{
  "vocab_size": 11021,
  "positions": "rope",
  "qk_norm": false,
  "attn_scale": 0.125,
  "grad_clip": 1.0,
  "batch_tokens": 32768
}
MLP neurons of a small language model. Each row is named by its layer, matrix (up: input weights) and neuron, and shows model dimensions 48-143. Each number is 128 + 24 x the weight over its row's rms, rounded and kept within 0 to 255. Numbers have three digits each.
After each neuron's rows, "fires after" lists the tokens most often just before its 100 highest values on Wikipedia text that the model never trained on. A number after a token or word is its count.

L3.up1045:125102130193121109113174116129121174100147176118127148145125092133140153121110155162112124147122122133156130093123149143168095140133134157132156157137138143161141074132108124100135125115142116136147094138151111153186144109104104170117165108108168126146127132139081087187084130107149154164
fires after: "," 46, " October" 10, "|" 9, " May" 7, " in" 4, " every" 4

L3.up102:106153115132125132130089111133135144111123146135149097172096161104172094118128137144141120085167124153152100135145089140167147140125094116111111144150163100149171092112141133090085125120076137139180149109132127101104138165124104103108160103104147125176107107113151129151100099133102123087
fires after: ".\n\n" 44, "\n\n" 9

L3.up1061:135151151133120140105114122130154133135121135134143140126119096080114116111149098171114135122136166100156099153199133149101105079128111129152127099132124130140093128143108110107130134082111143121106152153165101131128090142153156132158122119163072124131113094127134116111163135177127125165
fires after: " C" 18, " K" 12, "01" 8, "1" 6, "C" 5, " A" 5

L3.up300:065154092150146129092132126128136116135164148096133113099135108112138118122129144105150139107113086108124111095131125092181120119108119104116150113134118114113096098132094123113095100150140168135127125125162104151139130167103120133168102154119152162106122131106140137120079144108122103130
fires after: " the" 66, " and" 6, "|" 4

L3.up1509:121109110174120122083138108089138107159115148084127161173106139093121150133149170143171156150135116132135130120135101142183077157121142139150138120135114109106142133127137122146124069150150140107139115128155107156102140133127163165157125116151112150157143129157085107108098109112160142102
fires after: " |" 30, " the" 11, " Preceded" 7, " Succeeded" 7, " a" 5, " Democratic" 4

L9.up978:085114129127141115137119116087120115122115127132141171093131134129130087139099168153142157117173094143161101134175141131116138076091138135118145116153136157167108089143148107140122087159132122155133142146155101114134105109132138163105087139121120117160071101151120085109120096107106116134
fires after: " " 46, "," 6, " (" 6, "out" 4

L3.up1174:099173155139127133101151152156137150102135127125165062112115100170083123175131069143157083130128104136054119075154135099123045118138114124173127156155115143175113132097144099093101118122128079111168115110124116189183125113124156156148123107139114138170139167132113165117122156167110132147
fires after: "." 20, "′" 10, " B" 8, " S" 8, " F" 6

L3.up696:129103062120137113136116094117143149062106117140109168097185137120117136068130125132140086104138105179123105104148105094111152099119130117090155109103130101131107106111121161129112149130079174096174120125140146135118140110120156122117166137145105118104173106131136120102130127177107106115
fires after: " the" 25, "|" 21, " |" 9, "Dist" 5, " a" 5, "T" 4

L6.up584:201128120119164129141138110136115153175160140142102135124139101144119157124129120119119128090101140120133127117171093157112106123181114130171137115128138129124171092123097138077186152076122157109154129138110154093096142109079110110138100120114111118131082110141145152127087161147071120160
fires after: "," 30, ";" 6, ")" 5, "ly" 5, "oc" 5

L3.up827:139134131159141131148135119146189146145135091136138112108137166116182121123150149167140124095129101100131105149097126152126099085134113149119113132109148145068122118084138105130142142110108154142120085132154155085134142142152104134132125102080122139137192191153113122139131129108140120130
fires after: "9" 17, "8" 15, "7" 9, "3" 9, "6" 8, "0" 7

L6.up1073:120109121150175104167107122111123135106152111076115163113125149124125132096146154139130164105162119145123110162180123106088081085097155125149127118083101134156105124128105122099132117120128137170132117105127136093150136103116153120160138104134123124128150087150137145094119129141115109184
fires after: " was" 27, " |" 19, " is" 9

L6.up493:119124112162136119152132151132116106154113123117119155155151169127109143115185147136154125123138133181155157125130132148109131141126172128137142125157153148104148120128144113119109148173163127163138113141157131116152099097161101113105096140145111179139153105165146098091143115141149127104
fires after: " " 29, "," 23, "Histor" 4

L3.up314:127094124152106126160169088121101155130137161142073143146127137137120146131149147109121176140167125139107145123147096153113133123102095136112104114110150134094151126136123143127151119161091110127143084138119134119144133112154119131117123152151108134149131102152130121145108126124137122148
fires after: "," 39, " " 6, " with" 5, " ." 4, " are" 4

L9.up66:097141143111141181110154113093134190147127141105120164122121130135143154152092130154125128139171099078089126113134116142139117146125147162180106116140119134153151149152128150127125124164094103078103102106149133114091128124151129109117148167129122138155096151140137117138125105134146102126
fires after: " " 34, "0" 13, " |" 7, "." 6, " X" 5, "1" 5

L3.up210:147153077148131156103112111120149131145115156111156152105124144154148175125142123110138121156108120092127123143151143107093115125129137116108155152177129151112174108100148136131193149161125115143118126149145114081132109135129131161116114116109082159120090135134128166129159142122086122128
fires after: "0" 54, "," 6, " of" 5, " by" 5, " |" 4

L6.up1215:129141124114081154123152142114137165130168168108166146093114127112170128129106104091101119095155081149121102083155116163104144196135151136128165123181137086148101128114086130121151163147160072159197084139134080136089119165153183119124130104091149088152114113132074128112117112134133172135
fires after: " |" 49, ";" 17, " May" 4, "any" 4

L6.up36:143076102130080173144088162142139125147134126129103159118069165120094136146078149127127124151108086148090128142082136133142129138109147146151102140171120112109108110117163095122135114165200129098126135144123157177156142108123106116135107139136115152075098096135182085156118119150085132140
fires after: "–" 45, " S" 4, "202" 4, "200" 4

L9.up691:150179125135101133157157138168142133140156070152105137112112131125101124153133156114134134120149115122156082133178167040137116160106132128118093136138131175155131074161114087096084069103134155139107146147141107137124082135118092152132131141142113124111141133094159132129125152125135102086
fires after: "-" 58, " and" 4

L6.up1457:136100131122128139100130143160187166127143145121123089131145108077104077132106122176104108109134122109156082052117097163121126116142096140142157152097110160085129151098173192160107131131111150106116153116135134150116126139139151104122076127153123120130160117105129071127170182094123078130
fires after: " C" 23, "C" 17, " \"" 8, " c" 5

L6.up1413:138122144142083140130139117125108171168111087111130139129104115106108127101129167123107118173164110123092137106090122124132117129116103151093083105115140120120158107152114143122143143137116139147119087131097118097115122137127161166119120154126067128118162152180130110132115066155104125172
fires after: " " 67

L3.up488:179167120104134114136113146118132128126106141084133181119150125123136144151109117107147126149136118145152114121087086138117122092137091106110134126150135115134104137114079127105096112117119161101179126069155103094145156158103130131114086109112113141088089135108171122109126138169079098085
fires after: " \"" 20, "\n\n" 15, " in" 10, " (" 9, " of" 6

L3.up1767:120097100141120116094097095139162143117140165167121107125180141137146139113148146153108132111126140162152100126148143146150135121117108109147092120127144171100145092154128134127103138116111134156169134147149124200171133134164092117107128116128116158111107106153104105124117141081134118105
fires after: "\n\n" 33, ".\n\n" 20, ")\n\n" 10, " |\n\n" 9

L9.up534:108100141088151129146118122127118115103083143111140139157124137117149090118156132118113156205118151092112124110117113127115094131150139123129130122119105125141173125123115141112147107139114152166155102140148136134129087083157161103154107146135105142134124142179145116137112102133109135140
fires after: "," 47, "." 12, ";" 4, "b" 4

L9.up1762:128123090175133114145128112147127083147131182115106132102168107109163158126143113120152149132133131133168108151115132122180107091137071102145152143141124131101157117125187123122109140107143162105131107165109135167136123151135120125158156110146096145119179095131143099100133145125122119146
fires after: "0" 13, "1" 11, "3" 10, "5" 10, "4" 9, "2" 8

L9.up286:158151146146127120093124130100120090105145155118135145103137132128122147095150107123108119121108151104107160116099156103111163111132161174141103169145146145146139150140127138122097121124132122102134118111147142136115188128136108115099130137165099151081166130124099085103089136129126115149
fires after: " of" 32, " one" 18, " an" 12, " among" 6, " out" 5, " the" 4

L6.up1003:141105087132131127113148162113127103156093145179124125118140120138150113059101147167120119168146141141114148130125137127144084105160126120093121128111121150104163165117144106107141147145096125129153228114144156127109097155116119116164107120104133149130152131122104087100138123143124169129
fires after: " C" 25, " Ch" 7, " Car" 6, "-H" 4, "C" 4, ":" 4

L3.up1765:134138057150162112135101115128102132130146121126114096099102127117157148131133121111093107137154119123130098115137180118087151127118108152139108143136129128112139124138098110121144163137163103108120147108143123092123102119215122076123106127093128163131115154147114084145148115119154118093
fires after: "," 74, " by" 12, " (" 6

L6.up883:153118103120109111118175100133112100064092124167124132154122122145103117099136127146076128116110120134139113090130163154106120091141122134159100099146171102105140134086148146107132118143109124137181129100167118139071123127137123142103137122153105100119112148118115140112120120163111117129
fires after: " C" 25, " Moh" 8, " G" 7, " c" 5, "C" 5

L3.up161:109181147132103126107139130104123151126162111126110123102127094136069107162144129062148168135111131132137125136167146137153089107118115104152092149137098151173123132098165164126140115141079114133129104159104084133096115170112109144099139105125189134103136084126128152112172136087133145099
fires after: " the" 38, " a" 11, " to" 4

L3.up968:114126116125099130141111108153161121127150105139134152152098176135089128090103178112141145125137116122147103144113135099141143139114122160157134118153151125133113131134155167134145114124142104155133098166133104173108112116139126128101154097120095129159131139163135089118144064144123124135
fires after: "\n" 46, " |" 18, " " 7, "'\n" 6, ".\n" 5

L9.up157:179150097075130146103140119104098123166127143155154159100106114106147104127148141126116138128146077144136122091109140150103138128129146173143129133172112115113081165130151128112113164108164158151140096117104115151128127142107153120148087101092169145112122096133134166101122134125115130150
fires after: "2" 14, "1" 11, "3" 9, "0" 9, "4" 8, "5" 6

L3.up558:103132171130151113161149125144171136095135099131101084169161129148128142142134150103134118088061118100157121126152140152137134119084139150120141132114115170104108126081149169098095130104135098145131152129106094118101098114127165147110135142117139127140100113113151097105121150118113105130
fires after: " in" 32, " at" 14, " the" 11, " In" 6

L6.up1515:122116126091098104139137156190149130146085138135131105126098152147088124113127146156095116115194086141067139124140124129116081145153099114095135130106175152082156167170178105105052116144170137115119135132087106152147140155160116147128110090113126145108119128154099142126151141135136136096
fires after: " Gr" 43, " S" 10, " Team" 9, "." 7, "S" 5, " " 4

L6.up951:140155151132132069143131142160084169088114120111150105113119162157108177159126120144160127160142120125062121124157133077121126121129115162101152142153164125138174121148120166078138126102132140114067118143126110131138115092156138117110113141098113083115102148149166143122167130121161143172
fires after: " " 25, "." 13, " votes" 9, " (" 5, " No" 4, " income" 4

L3.up983:158126113139148128130105125102143144105146156125133122129096116159104106113086131163156147118153115127190164101112137174098108102173111129084153147159110159111161117161117114148117167123143117175097149126111131114178136149109113112092069112126166125138124120149084122146102112129078106134
fires after: "," 69, ";" 6, " H" 4

L3.up1199:097107150150157101127120159149144116088183101117116156118081117168104111183132155138112131103098153141137110116148087141096163125152142147155130133140151104116132146134141107135127145118126148134145121148165064137144123098088145135148092092115088136158148137132095133117120176121135137129
fires after: "′" 32, "°" 26, " |" 7, "." 7

L9.up1145:135157104149123193084129158149110121149121143109151147115156185130106121130089093101121143178164101150103138090110128124125096125125102137163123127124142146112103087128155121099142113121119135121138101150129157113108142140111108163140086125118118103175143132118155093150100161121124150123
fires after: " " 37, " %" 9, " |" 8, "–" 7, " (" 5

L6.up1341:136106141137108126108097132113147120109109150119093124139115092058100122120158161101164112175147098150129089142110151109180137099104164118160133095118093123126119138120103137134184130147163104125131086141157169107129170133184092148127113116100119133118110125148132147128146175099094081113
fires after: "202" 25, "201" 20, "\n" 8, "198" 6, "200" 6, "–" 4

L3.up953:092133084095116123147130144124127108117140134104071117109131094163112122103113146157135089136118115133138095104153104123115108079138127115149125097209089153068157098111075111133123136131155161130125114095127115138128100137094083127126165146124140156121142132093170136068120163141197108140
fires after: " the" 52, " The" 7, "," 5, " B" 4, " February" 4

L9.up640:098109149168144136110143120084133113122152120097124126133103125163163145078155099115123128109096144125116059147173116122134107147128158131134117120114160121122158114145153114120134061104128101153118117146172141117118105113140150115160128166102078113130137136137113111139131119145147145109
fires after: "," 29, "." 13, " There" 8

L6.up203:142118128121127159088126142121088129128141130092109098155125137121114113127124136118140144116126132092138129126112087146174113142171173127113100120199099114130112156135144116111145139140100097187104128138099099156116139119135130142147097135133145114147100105105128115150110110136158120117
fires after: " " 30, ";" 13, " |" 9, " contin" 5, " League" 4

L9.up1127:114157126156090149143099133126151155083136144107127171119132151113177134124140097096084167149133131124177148094137131140138098141134131125109161140120135131095183103118120159121186154110131176141192111141142147116113133132159096126142100150098127151092124127141126125143119123144082127128
fires after: " |" 36, ";" 17

L3.up815:117134137170151155110103142119121115154119136105166055125150147131130082149134156113135146103125114121144116104111140132114083128065122164169123151150129156185121121162127111150109159117158156171107156130145145104145137099117130102109104143153137110104119114154127133113156142121080141133
fires after: "0" 34, "1" 26, "3" 12, "2" 4

L3.up1488:137095148192134140152079100142154130142134101135114172109151110147125125117164111126132104155122118166155128160088125118141107111119138145152115089135115054134148133156100133134115169136115148150135107079090147134095129134105127127143148117140135140098138157151124119148094129136104133109
fires after: " |" 34, " a" 8, " was" 7, "T" 6, " to" 4, " and" 4

L3.up1539:118143145112088121108134105084104148123160127088133159076137137108132163132157121143133085110103106107147138154156121098159075106121163117140074162133139113130143116124092094130120148134124128112132154119112132141165124153131132117156131121127122150103146189171135133157102135141087150167
fires after: "2" 13, "9" 11, "3" 10, "7" 8, "4" 8

L9.up1458:103128161133149122126137136122092133142155123114125136167128115118145152158105113118135149118129134116148077101147092092155133149185123105126122077130075124100119062125122080080104103106135162099162117176128110106098086061156134128109133111116141170140169183164147132128105095139098170120
fires after: "," 35, " " 11, " of" 10, "/" 5